MLP neurons of a small language model. Each row is named by its layer, matrix (gate and up: input weights) and neuron, and shows model dimensions 64-127. Each number is 50 + 10 x the weight over its row's rms, rounded and kept within 0 to 99. A neuron's up and down rows have the sign that makes its largest values positive.
After each neuron's rows, "fires after" lists the tokens most often just before its 100 highest values on Wikipedia text that the model never trained on. A number after a token or word is its count.

L2.gate699:60 61 33 51 64 46 48 50 49 38 76 45 50 59 52 51 56 58 32 47 71 69 51 57 51 57 63 43 51 45 51 54 51 48 37 32 43 59 58 46 49 43 46 59 41 46 57 56 46 48 47 37 48 45 35 68 37 57 43 38 47 43 65 67
L2.up699:45 76 28 39 49 35 57 56 41 40 65 42 55 61 58 67 60 56 41 40 59 56 45 49 39 54 51 38 47 47 64 48 56 56 49 40 56 46 59 56 48 45 62 52 56 59 31 62 48 53 51 43 56 56 35 70 39 53 50 55 57 29 56 56
fires after: " S" 48, " " 8, " s" 7, " |" 6, " F" 4

L5.gate161:39 66 38 67 57 53 54 57 50 46 36 59 39 41 44 42 60 57 47 44 50 61 61 61 35 51 44 61 59 28 63 54 41 68 53 47 47 46 57 38 48 60 49 59 54 50 53 48 65 58 53 38 62 45 60 48 37 37 53 57 45 42 44 27
L5.up161:19 59 59 52 52 50 41 49 61 47 53 63 61 37 48 57 43 63 66 44 47 68 49 57 56 40 32 49 54 42 53 55 58 43 53 33 61 53 46 52 48 52 52 44 52 44 26 48 45 53 63 48 40 43 53 52 52 42 42 60 57 47 26 51
fires after: " M" 26, "M" 13, " m" 9, "m" 6, "in" 5, "em" 4

L4.gate947:63 69 47 33 56 47 54 44 49 46 55 51 28 54 60 56 57 56 52 37 36 52 36 52 52 58 60 48 46 58 53 59 77 46 53 55 56 40 64 53 44 55 51 48 40 37 31 30 43 38 48 29 58 44 30 53 56 55 51 57 49 49 56 48
L4.up947:71 57 51 43 34 44 57 53 52 35 47 46 63 48 58 56 67 52 46 42 44 45 64 48 35 27 53 60 37 48 56 53 55 39 53 28 60 44 50 53 40 21 43 65 63 59 45 50 36 45 45 55 47 59 46 49 39 57 27 46 55 49 41 46
fires after: " " 35, " f" 13, " Air" 6, " F" 4, " E" 4

L5.gate670:46 47 47 54 48 61 38 35 46 60 54 59 58 55 50 30 49 31 55 63 48 63 70 43 48 59 29 58 59 31 54 40 39 59 52 66 47 47 61 43 48 47 40 43 47 50 46 49 57 51 53 48 70 56 69 65 53 34 49 38 21 48 42 46
L5.up670:39 49 54 56 75 48 54 39 56 65 54 47 51 65 56 66 53 41 63 59 51 43 53 43 68 79 47 60 54 53 56 47 53 56 60 54 66 48 56 42 52 51 53 61 74 56 58 56 40 34 49 32 61 44 57 56 58 51 56 59 63 64 41 45
fires after: " " 75, "|" 15, "-" 4

L4.gate718:53 60 70 37 54 41 46 32 59 54 58 48 44 60 58 44 47 59 52 71 53 39 55 40 62 60 58 50 57 57 47 49 51 39 53 41 36 62 48 43 41 60 35 42 30 50 42 23 38 41 65 56 33 52 55 70 55 26 54 66 45 39 38 47
L4.up718:54 46 66 37 57 54 43 40 49 66 59 49 53 49 48 62 41 49 55 30 35 52 59 34 57 57 45 44 52 53 47 37 55 49 51 43 37 29 38 27 48 51 46 40 32 56 66 54 68 48 42 48 60 45 59 50 53 47 49 47 50 36 53 37
fires after: "–" 19, "202" 13, "200" 11, "201" 7, "198" 6

L2.gate802:59 45 60 52 46 53 48 55 49 65 27 52 31 41 43 61 53 47 52 58 52 41 40 62 36 60 53 60 47 45 45 58 36 56 56 44 55 48 53 12 65 49 42 43 63 47 48 48 44 25 45 51 64 37 63 46 58 38 49 55 40 57 72 66
L2.up802:66 38 55 45 56 47 57 39 46 68 53 46 48 47 45 46 63 42 49 58 57 36 56 57 38 57 55 55 48 53 42 53 26 61 56 53 60 49 43 39 45 57 50 44 69 52 53 43 57 32 52 41 62 46 58 41 53 41 52 56 52 55 56 65
fires after: " " 88, "–" 6, "-" 6

L2.gate483:70 43 53 41 43 57 56 60 51 38 61 50 47 48 45 45 69 38 63 39 44 61 53 52 37 34 56 49 55 51 49 40 54 52 58 54 73 49 53 43 52 45 42 44 23 61 47 40 60 46 50 45 59 48 39 56 64 44 53 37 44 42 33 39
L2.up483:55 53 63 49 46 44 48 67 73 42 58 39 63 49 48 47 45 65 44 53 34 51 53 38 27 40 59 54 55 40 40 55 49 60 51 65 62 64 65 47 58 52 48 52 30 54 57 46 48 37 57 47 54 50 44 51 46 50 49 49 54 57 38 33
fires after: "." 55, " " 17, "," 12, "–" 4

L5.gate462:48 52 64 28 60 40 67 45 64 50 32 45 46 46 52 46 30 50 41 80 46 42 49 63 51 44 56 71 49 35 62 56 44 31 58 43 46 32 39 53 51 52 45 45 45 52 49 59 38 53 53 35 67 43 60 46 65 55 57 50 31 44 49 52
L5.up462:48 43 53 21 58 38 57 64 56 53 36 59 53 37 60 61 58 59 49 28 46 37 49 51 57 56 58 49 51 65 53 41 68 51 53 41 44 49 62 49 45 57 57 52 50 63 51 42 51 56 63 59 44 44 59 48 63 46 58 42 65 69 45 57
fires after: "." 43, " " 13, "9" 8, "-" 6, ":" 5, "–" 4

L4.gate615:63 52 45 69 48 56 48 55 49 42 47 51 58 69 54 61 55 39 68 52 48 53 53 63 45 49 60 51 51 55 61 39 61 37 57 32 66 68 36 47 52 45 48 57 70 41 66 51 50 58 40 41 34 60 73 48 45 67 50 60 47 40 54 36
L4.up615:58 56 42 44 52 60 70 40 61 54 56 57 61 50 51 45 57 49 64 57 68 50 28 55 63 56 58 56 53 75 52 46 48 42 48 65 37 52 46 52 51 53 57 50 65 60 72 49 45 49 56 20 49 58 60 65 42 53 68 53 72 58 58 31
fires after: "I" 17, " I" 10, "ac" 9, " t" 7, " in" 5, "el" 5

L4.gate834:59 44 71 58 55 37 61 72 51 38 59 41 26 45 43 55 51 59 36 67 59 46 55 56 32 37 61 55 63 44 34 51 51 42 51 63 53 53 42 48 54 61 53 39 37 46 61 51 52 37 69 38 45 57 59 58 46 60 41 47 49 38 40 46
L4.up834:51 44 78 49 56 37 56 43 29 41 52 31 47 42 43 60 60 36 51 46 52 35 44 47 63 36 60 63 51 52 47 46 40 32 63 55 53 29 59 59 64 68 61 45 61 58 49 39 54 43 30 51 54 44 62 53 50 45 42 35 62 36 55 52
fires after: "-" 15, "199" 12, "198" 10, "200" 10, "201" 8

L2.gate800:37 43 55 59 53 45 32 45 57 57 78 41 52 62 59 54 41 68 44 61 50 44 43 54 53 75 48 46 41 46 47 43 46 40 46 42 51 27 52 52 42 45 44 64 58 44 49 60 49 19 51 53 53 51 38 27 32 60 50 52 47 60 64 45
L2.up800:64 54 47 64 53 39 56 59 32 54 51 26 43 61 55 51 58 72 46 50 66 56 57 58 62 58 47 57 52 63 64 56 38 34 60 49 41 50 64 51 49 58 46 47 53 48 53 52 49 47 64 55 54 46 55 52 49 67 52 57 39 51 56 61
fires after: " " 34, "3" 10, "9" 6, "4" 4, "5" 4

L4.gate464:63 58 50 44 42 50 51 51 45 51 40 32 43 45 34 43 41 40 56 54 64 62 56 71 38 48 33 43 42 42 41 51 45 51 45 45 47 50 58 40 47 58 52 46 65 64 50 58 43 30 53 53 58 63 36 41 34 32 58 49 50 59 51 35
L4.up464:64 68 73 44 50 52 49 52 37 62 46 47 43 52 50 57 53 64 64 59 49 45 50 63 40 47 44 52 46 53 67 50 30 57 46 46 51 38 49 62 60 55 49 62 58 67 50 67 56 56 38 47 63 48 37 52 41 59 67 48 40 42 46 62
fires after: " " 41, " the" 17, "-" 4

L2.gate690:47 54 39 58 52 45 48 62 56 44 60 45 49 44 40 50 61 57 52 61 50 48 58 39 47 67 56 60 58 41 62 69 63 66 61 28 36 60 42 36 65 49 60 65 63 59 49 40 46 45 36 41 55 42 58 51 47 46 53 58 43 56 66 33
L2.up690:41 72 60 50 59 55 42 63 57 30 41 52 39 39 48 50 57 38 56 46 66 37 70 42 42 33 69 41 60 52 47 55 46 41 38 35 52 58 37 27 60 51 54 28 61 54 62 47 51 62 40 34 44 40 48 67 52 42 57 60 49 38 32 45
fires after: " m" 31, " M" 29, "==" 7, " the" 7, " (" 6, " The" 4

L4.gate136:47 27 40 42 43 48 39 37 58 42 59 43 50 63 37 49 52 47 42 71 39 38 47 49 46 51 41 42 62 49 47 45 49 44 24 49 44 44 51 48 55 42 54 46 55 65 36 36 55 56 62 47 55 58 49 53 35 53 33 56 43 60 38 65
L4.up136:62 68 46 47 49 49 61 20 54 55 66 58 60 54 50 41 46 43 33 64 58 57 55 67 40 65 31 44 58 41 55 41 61 71 63 50 56 56 26 66 53 42 54 40 62 68 63 45 52 54 45 53 50 54 37 47 43 45 52 37 46 50 43 72
fires after: " " 49, "-" 15, " |" 8, "202" 7, "201" 7

L4.gate340:56 59 43 38 50 40 60 50 55 41 54 53 43 45 61 51 34 39 59 59 58 51 53 53 65 36 36 65 56 46 57 42 51 43 57 71 48 45 48 51 48 46 39 37 44 64 58 50 44 55 50 44 42 47 56 58 63 82 54 49 46 65 62 50
L4.up340:41 54 44 50 43 38 59 39 41 49 50 24 44 35 63 42 30 34 57 52 57 52 55 43 47 54 63 39 39 36 54 54 52 52 54 54 49 58 66 49 63 41 57 56 59 48 47 70 43 59 65 50 28 48 51 53 35 39 54 50 69 59 51 47
fires after: " " 33, "," 14, "197" 10, "–" 10, "-" 5

L2.gate107:40 43 52 54 53 48 48 47 44 75 50 49 53 32 45 66 43 46 65 46 52 45 58 40 46 43 61 59 45 65 40 54 39 58 50 50 39 49 40 42 67 41 43 30 50 42 64 61 52 72 61 46 56 44 52 52 35 46 50 55 39 62 37 49
L2.up107:48 67 39 52 56 25 52 47 52 50 52 77 29 49 52 39 40 56 46 72 37 37 58 58 57 51 48 61 37 40 53 44 30 39 45 49 60 46 40 48 62 51 44 38 43 52 56 59 55 60 50 51 74 51 44 30 52 38 46 43 48 52 51 50
fires after: " " 56, " T" 9, " (" 6

L5.gate298:36 46 56 52 54 55 64 54 67 45 60 46 32 38 45 39 39 57 65 60 64 65 59 43 32 65 75 54 76 47 57 55 29 67 53 52 51 49 45 64 45 34 51 54 48 49 52 52 69 49 42 54 54 36 38 46 39 57 44 59 45 53 60 61
L5.up298:46 51 56 51 39 36 51 31 48 48 54 27 60 73 52 43 59 42 48 53 34 57 64 51 37 47 57 44 45 40 51 55 42 60 47 56 48 64 66 53 56 42 55 43 67 25 25 50 35 47 44 43 36 43 61 50 71 42 35 70 46 56 56 44
fires after: " " 48, " (" 26, "," 5

L4.gate541:49 47 54 41 43 53 63 42 32 39 55 32 50 58 65 62 72 55 36 65 49 69 62 51 66 50 42 64 42 70 60 55 43 47 58 65 32 26 52 69 41 47 29 53 39 56 39 55 54 38 42 48 49 64 46 67 32 33 42 50 49 44 61 59
L4.up541:40 65 60 55 53 53 45 72 43 52 48 46 50 71 46 39 35 46 41 52 71 47 58 52 38 45 30 47 41 54 43 56 45 47 56 45 53 37 62 36 44 54 61 49 80 56 39 64 47 55 50 59 58 65 65 60 57 64 58 62 27 55 36 66
fires after: " " 89, " was" 5

L4.gate17:55 46 64 52 44 40 50 55 49 37 48 46 44 41 61 50 53 42 58 49 70 63 47 51 48 52 58 47 36 53 64 67 49 24 62 45 39 55 64 46 57 58 52 48 69 76 53 37 50 50 42 23 43 61 47 42 63 57 35 51 51 59 47 59
L4.up17:52 65 68 47 50 45 50 49 57 42 45 54 46 42 39 67 60 73 46 47 32 55 61 44 44 42 78 39 63 53 45 53 37 51 41 57 44 41 52 58 44 81 39 79 62 68 62 53 63 37 54 40 50 49 43 46 66 40 54 34 47 49 33 51
fires after: " " 43, "202" 28, "201" 9, "200" 5, "196" 4

L4.gate717:54 50 31 36 71 47 45 44 54 42 59 44 38 50 57 52 54 40 58 57 78 72 41 43 43 50 59 35 35 29 43 47 50 51 65 55 54 40 48 60 54 31 56 58 45 49 50 45 56 54 40 52 41 42 53 37 72 46 35 55 57 52 54 40
L4.up717:59 31 68 49 48 32 44 47 46 53 50 71 66 50 51 43 33 54 40 65 39 45 45 55 44 41 56 56 48 43 52 58 49 46 45 60 46 78 43 56 57 50 50 30 52 47 41 46 65 42 39 51 40 45 57 51 54 49 52 66 62 39 58 54
fires after: " football" 16, " is" 10, " was" 9, " C" 8, "|" 8

L2.gate642:63 45 68 62 63 43 54 34 49 52 34 64 39 72 59 50 53 38 59 50 54 49 50 46 55 69 57 43 52 41 43 34 48 54 61 63 45 55 72 37 67 55 55 45 43 48 54 43 51 42 46 36 43 64 65 50 54 52 34 55 63 42 47 50
L2.up642:58 46 54 61 45 59 40 30 52 44 55 48 52 52 62 37 48 46 49 49 59 52 49 42 66 62 54 55 65 56 50 28 38 60 59 52 43 55 51 50 40 40 52 21 37 58 36 39 42 55 44 51 44 37 66 37 34 37 53 45 65 53 62 54
fires after: "197" 17, "196" 14, "201" 13, "200" 12, "195" 10, "202" 8

L2.gate99:60 46 61 44 40 54 66 34 55 48 52 62 65 45 48 51 47 47 37 46 47 49 41 57 42 69 55 79 68 51 54 43 45 56 49 58 45 42 50 64 44 41 48 45 46 45 66 41 54 42 42 58 53 26 61 48 42 50 42 64 56 40 30 63
L2.up99:47 67 59 80 44 41 45 51 50 46 70 48 48 39 50 60 44 40 51 55 56 42 56 67 53 48 44 58 61 49 43 42 72 68 50 60 52 39 46 51 44 47 49 34 62 51 44 46 51 59 75 38 67 53 56 43 59 56 32 48 65 47 40 46
fires after: "," 25, "201" 11, "198" 6, "202" 5, "200" 4

L5.gate330:59 70 57 62 73 69 58 59 48 40 41 55 32 50 56 44 51 65 68 47 58 53 37 58 41 66 49 55 77 26 57 46 43 37 40 38 54 55 46 54 67 39 46 59 46 50 62 49 61 48 56 56 32 49 66 37 57 54 78 62 48 61 61 49
L5.up330:28 45 55 19 58 43 43 50 26 59 43 56 49 56 64 46 39 45 46 62 51 62 50 51 49 46 44 65 42 55 48 59 44 69 53 55 63 66 44 54 68 54 53 49 45 54 50 49 52 50 57 41 37 48 39 37 59 46 48 38 52 37 67 46
fires after: " was" 27, " were" 13, " ac" 10, " is" 7

L5.gate427:40 47 52 63 64 64 49 52 52 34 54 70 45 55 54 52 52 44 47 70 56 35 46 35 54 42 48 52 29 53 63 33 41 38 53 45 46 50 42 48 65 44 45 60 41 59 55 46 56 38 58 35 62 64 52 54 37 58 55 43 48 46 48 63
L5.up427:35 45 46 47 56 44 63 55 50 46 53 53 57 52 57 48 46 41 65 54 67 52 52 62 66 42 43 43 59 31 60 59 53 56 58 65 45 58 63 37 41 50 68 45 43 49 55 65 51 50 58 44 35 40 63 46 53 71 46 48 51 44 47 45
fires after: " " 25, "\"" 13, " Republican" 9, "-" 6, " m" 5, "air" 5

L4.gate981:55 39 49 65 46 36 58 48 32 42 55 56 45 63 51 55 61 57 40 51 49 44 36 45 57 55 60 57 63 36 41 55 47 75 53 50 43 50 50 54 40 40 46 37 50 54 51 35 40 64 57 42 52 53 61 45 68 64 41 40 46 49 54 51
L4.up981:60 54 61 50 44 46 45 47 46 49 45 67 41 53 50 35 42 40 52 44 64 49 49 40 43 48 33 67 61 57 65 48 43 42 60 46 63 53 47 61 57 46 38 37 51 36 50 33 33 68 61 39 56 59 48 47 54 58 40 52 70 47 63 59
fires after: "202" 22, "199" 12, "197" 8, "198" 7, "200" 7, "201" 7

L2.gate824:35 47 26 47 62 54 53 45 63 55 56 48 35 18 40 49 42 62 45 62 64 36 62 55 63 65 47 58 48 57 43 47 56 37 63 56 39 44 42 36 72 63 60 51 65 57 55 60 39 45 38 40 58 67 64 51 57 47 57 50 42 58 50 56
L2.up824:73 61 45 41 43 45 54 50 62 54 45 60 39 51 49 44 54 44 54 59 54 51 55 51 74 40 60 49 64 39 49 53 63 39 41 49 51 64 57 38 54 74 51 42 41 46 51 48 54 55 56 54 60 49 56 49 54 56 64 45 36 62 64 36
fires after: " the" 18, " \"" 17, " |\n" 8, " (" 8, " " 7, "," 7

L2.gate887:68 56 53 49 36 51 40 66 80 59 48 57 32 32 31 45 37 49 45 56 35 59 47 55 44 38 40 51 45 67 52 36 58 40 63 55 42 62 53 56 61 54 53 48 52 57 44 64 67 65 38 35 69 46 65 54 54 37 47 48 52 39 51 50
L2.up887:41 48 67 48 55 52 52 51 64 47 48 65 45 29 41 62 54 49 55 52 42 41 49 40 42 49 41 33 51 35 42 43 57 43 54 53 60 71 47 52 49 46 42 52 40 40 41 46 59 45 58 24 56 48 44 51 32 27 53 51 59 61 63 48
fires after: " " 43, "–" 6, "===" 5

L4.gate80:56 45 56 61 56 50 52 46 63 57 65 40 52 44 29 38 42 64 51 36 53 65 44 80 47 58 34 59 51 50 43 41 55 48 43 54 43 49 52 63 48 48 51 58 62 36 51 41 53 53 36 52 50 48 48 48 47 43 61 57 43 42 41 39
L4.up80:58 59 60 68 52 52 33 49 31 54 68 58 50 48 52 58 41 72 39 43 59 55 56 65 55 55 56 54 52 50 41 53 45 38 59 56 44 49 42 63 32 28 58 44 58 51 55 65 58 44 49 37 45 48 51 62 56 51 43 60 55 39 43 44
fires after: "," 30, " in" 22, " S" 5

L4.gate610:51 36 42 74 57 50 41 54 37 46 62 57 68 32 74 50 57 68 70 54 62 51 48 56 55 41 50 45 59 49 34 57 49 70 37 41 41 72 43 41 52 54 44 47 58 50 58 70 45 51 57 59 55 60 47 50 40 58 41 36 53 44 35 49
L4.up610:53 42 44 43 64 53 55 59 23 48 42 41 59 44 45 46 52 64 63 41 47 51 40 62 48 58 41 45 35 34 73 46 48 61 40 44 51 69 63 45 44 34 43 45 52 51 51 51 54 42 47 44 56 32 36 55 59 42 45 43 58 55 42 54
fires after: "." 41, " " 23, "," 5, "N" 4

L5.gate99:59 51 46 58 59 39 50 55 57 46 47 33 47 44 52 45 58 57 47 34 56 52 37 58 44 63 46 49 63 48 45 60 30 44 52 46 32 46 65 59 49 55 54 30 42 43 75 46 42 48 73 33 53 53 45 44 61 51 52 53 52 52 34 56
L5.up99:42 54 56 70 65 39 61 37 53 58 48 70 56 34 73 44 63 65 44 61 47 38 51 60 59 58 75 70 64 38 44 69 41 54 47 32 58 37 53 27 65 55 39 56 49 54 39 67 58 49 53 36 62 57 42 49 63 39 50 40 42 51 62 53
fires after: " " 93

L2.gate268:58 72 56 42 59 52 54 39 58 43 43 47 55 54 32 45 52 50 72 60 68 33 51 49 59 64 41 36 35 51 48 37 56 52 43 57 61 39 38 49 44 61 52 65 44 65 41 52 52 51 45 47 58 55 62 51 47 43 44 43 54 58 44 52
L2.up268:42 63 61 58 42 65 45 79 61 52 45 50 45 40 40 62 63 38 50 52 53 53 54 49 56 46 41 44 50 34 56 57 28 44 38 50 32 44 59 61 69 42 65 47 50 69 51 44 28 46 42 51 53 48 50 40 66 55 46 45 46 47 56 56
fires after: "-" 16, "6" 12, "4" 10, "5" 10, "7" 8, "8" 7

L4.gate683:53 68 42 47 59 58 42 37 51 47 54 42 54 47 44 49 50 35 31 60 49 44 48 52 78 59 58 39 53 38 39 53 36 42 64 46 56 33 27 46 35 66 45 41 57 47 34 32 55 28 46 49 45 57 65 29 50 54 75 47 61 50 49 53
L4.up683:42 50 65 66 63 62 56 45 41 58 51 47 46 60 56 47 44 52 39 33 49 41 47 60 49 57 59 54 44 52 53 54 42 56 53 43 49 47 51 49 38 61 40 35 59 62 46 37 45 57 67 42 44 34 57 47 51 64 33 51 61 58 55 53
fires after: "9" 23, ":" 21, " " 18, "8" 9

L5.gate246:33 51 58 64 50 56 44 47 40 44 60 57 46 47 34 75 55 33 54 53 54 44 46 51 36 48 54 46 53 51 56 72 56 46 49 22 70 41 45 51 56 34 36 41 36 42 55 62 69 43 36 63 47 61 71 54 48 33 57 56 52 54 57 55
L5.up246:41 70 48 28 55 58 39 43 48 58 47 58 43 49 47 62 47 50 64 67 56 44 45 55 61 52 59 48 47 40 49 36 38 55 47 41 37 52 37 47 63 46 57 47 37 53 33 52 52 57 53 55 56 52 55 53 58 51 54 64 35 43 48 66
fires after: " " 36, " L" 11, "0" 7, "1" 7, "8" 5, "5" 4

L4.gate747:54 42 58 52 46 40 54 69 38 30 50 59 54 39 62 40 44 43 51 48 53 41 55 44 60 61 41 49 58 56 38 25 55 45 43 59 52 44 45 35 37 61 52 51 45 41 53 43 57 52 41 45 67 53 51 38 36 64 44 54 40 40 62 49
L4.up747:66 51 60 41 65 52 42 32 63 54 53 41 49 60 76 38 53 58 48 52 56 38 43 49 53 49 39 59 49 29 23 50 40 50 49 55 35 28 59 55 54 43 58 37 53 60 45 42 47 44 57 44 74 51 51 44 27 61 46 48 47 36 59 61
fires after: "\n" 25, "201" 15, " |" 9, "198" 8, ")\n" 5

L2.gate655:57 35 48 50 51 31 39 48 50 62 60 59 48 39 48 59 49 71 60 39 55 47 52 50 44 48 59 55 57 47 55 43 59 49 46 59 52 40 57 47 54 48 53 32 41 51 60 48 56 36 67 49 33 41 31 33 51 44 51 44 59 50 41 55
L2.up655:48 30 51 57 28 37 37 43 61 61 63 51 36 61 67 41 43 53 49 41 38 53 54 52 56 57 53 48 59 50 57 41 62 45 56 59 49 64 49 57 63 43 42 63 45 49 47 31 53 39 65 51 54 41 35 41 38 53 55 46 43 54 38 53
fires after: "." 24, " " 22, " Ind" 5, "sh" 4

L4.gate778:54 73 43 50 60 48 47 56 47 69 49 36 37 40 38 55 65 58 41 54 61 56 43 57 63 53 74 52 51 57 54 50 50 45 43 56 67 57 42 65 36 36 55 52 53 43 45 52 47 61 52 33 43 55 55 51 48 51 59 34 48 47 59 52
L4.up778:40 51 39 54 43 59 57 47 44 56 52 63 62 63 74 64 48 61 50 60 54 31 42 44 43 43 47 47 70 51 47 59 48 69 41 59 49 54 59 47 43 54 58 37 31 46 69 53 69 65 69 38 26 44 63 68 39 56 47 49 59 46 57 47
fires after: " I" 22, " as" 15, " G" 11, " " 9, " S" 5, "I" 5

L4.gate35:36 52 62 32 36 49 43 51 40 36 63 47 47 38 40 54 53 38 51 48 62 43 42 58 40 81 82 67 41 60 63 54 40 52 51 32 55 64 61 58 52 43 48 43 51 54 47 52 48 38 51 51 43 53 61 55 32 44 57 69 51 69 46 74
L4.up35:40 62 65 48 55 48 56 64 56 51 57 57 63 36 48 49 33 45 37 58 52 44 34 69 62 65 58 49 48 55 59 80 46 69 48 39 50 52 63 49 56 38 33 53 47 37 45 48 52 51 52 33 40 55 44 69 31 42 53 51 52 56 43 65
fires after: " " 86, " (" 10, "." 4

L2.gate621:55 44 40 58 67 46 49 55 42 58 59 48 56 46 49 59 34 60 35 44 59 55 46 77 67 48 52 67 42 61 51 52 43 62 43 57 40 53 55 49 56 57 56 53 48 38 48 68 40 50 57 60 47 42 46 57 37 47 53 72 35 42 43 56
L2.up621:50 46 46 47 61 55 56 49 47 58 44 40 57 43 51 46 52 57 60 44 50 46 49 62 46 51 52 56 55 42 64 48 18 46 43 60 51 52 37 59 59 47 54 56 40 51 45 51 36 50 60 38 58 54 39 42 64 68 53 41 56 48 47 45
fires after: " " 33, "," 24

L4.gate168:47 57 43 68 54 58 65 72 36 52 60 48 40 36 58 62 66 52 61 65 48 46 53 46 45 47 67 48 52 52 42 58 28 55 46 58 28 39 41 64 54 43 66 38 35 56 61 44 41 64 50 50 61 40 61 59 32 48 42 44 33 43 54 42
L4.up168:32 50 45 34 60 47 53 46 49 51 57 63 65 46 46 40 52 56 43 53 33 62 35 54 35 52 52 64 42 51 47 42 58 52 32 58 41 44 33 55 60 56 40 52 40 56 57 47 51 50 68 55 62 48 43 54 53 37 47 54 49 54 46 45
fires after: " " 40, "–" 6, " Kn" 4, " kn" 4, " rep" 4

L5.gate668:42 51 63 53 60 41 52 53 55 42 52 63 66 50 46 55 53 54 52 48 41 63 65 52 63 58 72 58 55 45 47 44 43 64 58 56 47 40 58 45 55 37 45 47 58 57 58 48 60 48 53 74 55 52 45 55 56 54 56 61 41 50 47 54
L5.up668:32 61 37 52 60 58 53 46 40 52 56 53 50 55 47 37 36 49 64 57 47 62 39 33 41 61 44 37 38 40 59 58 49 42 43 56 44 48 61 53 38 54 47 43 52 36 48 42 54 38 37 61 47 65 43 59 56 62 73 47 56 58 52 40
fires after: " " 62, "ulation" 6, " Total" 4

L2.gate219:58 57 55 67 75 56 68 50 53 65 43 58 66 56 57 55 40 53 55 73 54 50 42 46 51 44 44 51 40 50 39 46 41 62 51 55 50 51 53 58 52 41 46 44 33 49 62 50 47 42 48 59 46 45 54 73 35 32 52 55 35 51 59 66
L2.up219:69 43 44 53 56 54 46 44 54 35 57 54 60 76 43 55 50 55 35 34 51 48 49 53 37 63 30 42 47 51 72 38 54 55 53 42 51 38 43 38 63 38 54 34 37 61 30 58 55 29 64 55 49 46 58 52 32 44 67 59 70 29 33 52
fires after: "202" 16, "S" 10, "200" 8, "194" 8, "192" 6, "197" 5

L5.gate76:47 49 64 45 50 40 41 42 50 51 61 57 57 37 50 65 67 48 47 63 51 64 59 54 48 64 50 59 53 51 57 54 47 70 40 50 42 51 64 46 41 62 49 55 54 63 57 56 59 34 61 46 57 65 50 56 49 49 33 42 38 51 45 52
L5.up76:39 56 52 46 43 55 41 43 65 47 61 56 54 65 58 42 50 32 41 60 52 61 42 51 48 57 50 47 52 47 68 58 46 57 44 41 52 43 63 61 41 49 55 42 63 63 55 55 52 46 40 41 55 56 34 55 49 57 32 52 53 56 42 52
fires after: " " 40, " C" 7, " (" 6

L5.gate115:42 33 38 50 60 65 33 50 55 58 46 50 57 51 47 66 69 48 42 51 45 32 41 59 60 47 46 57 52 64 48 50 44 52 40 41 53 40 46 49 38 36 60 50 46 34 52 65 36 60 44 45 41 32 31 60 66 59 49 41 41 45 40 39
L5.up115:69 47 37 52 43 61 68 45 42 33 42 57 46 41 59 46 53 44 59 60 55 44 57 58 54 42 50 57 67 68 52 60 46 53 50 60 38 46 44 41 34 47 63 43 53 52 59 49 57 40 53 60 62 50 63 52 55 50 52 28 52 42 54 44
fires after: " " 22, " S" 18, " Off" 9, " Al" 7

L4.gate88:61 54 30 36 36 53 59 55 60 53 59 41 50 33 38 37 39 54 55 50 54 44 33 51 46 51 47 52 35 61 25 39 30 57 57 66 32 43 41 52 51 36 55 32 43 45 61 43 53 39 37 52 40 57 54 58 48 53 59 67 53 47 45 53
L4.up88:64 50 45 41 59 58 40 47 70 55 41 69 43 42 44 57 45 38 48 55 50 40 44 70 60 54 41 50 54 42 40 39 49 45 48 56 51 49 69 41 56 35 63 51 24 37 71 68 54 54 58 45 59 58 40 57 49 62 62 49 54 43 48 53
fires after: " " 48, " F" 8, " (" 7, " f" 6, "–" 6, " re" 4

L5.gate74:69 66 46 52 50 43 50 57 67 44 55 67 70 43 56 60 44 45 57 76 39 54 43 51 35 67 55 46 52 45 64 18 51 62 85 45 48 43 49 61 50 49 42 54 49 62 49 53 39 54 46 55 37 50 39 37 54 60 36 34 45 54 50 43
L5.up74:49 45 45 42 46 61 40 48 48 64 45 54 38 33 55 50 63 64 52 42 68 59 56 50 55 53 65 32 52 55 51 46 73 46 46 54 55 41 66 65 52 61 49 32 56 37 55 47 31 62 43 49 48 46 51 56 40 52 47 50 56 67 49 51
fires after: " " 83, " /" 8, "," 5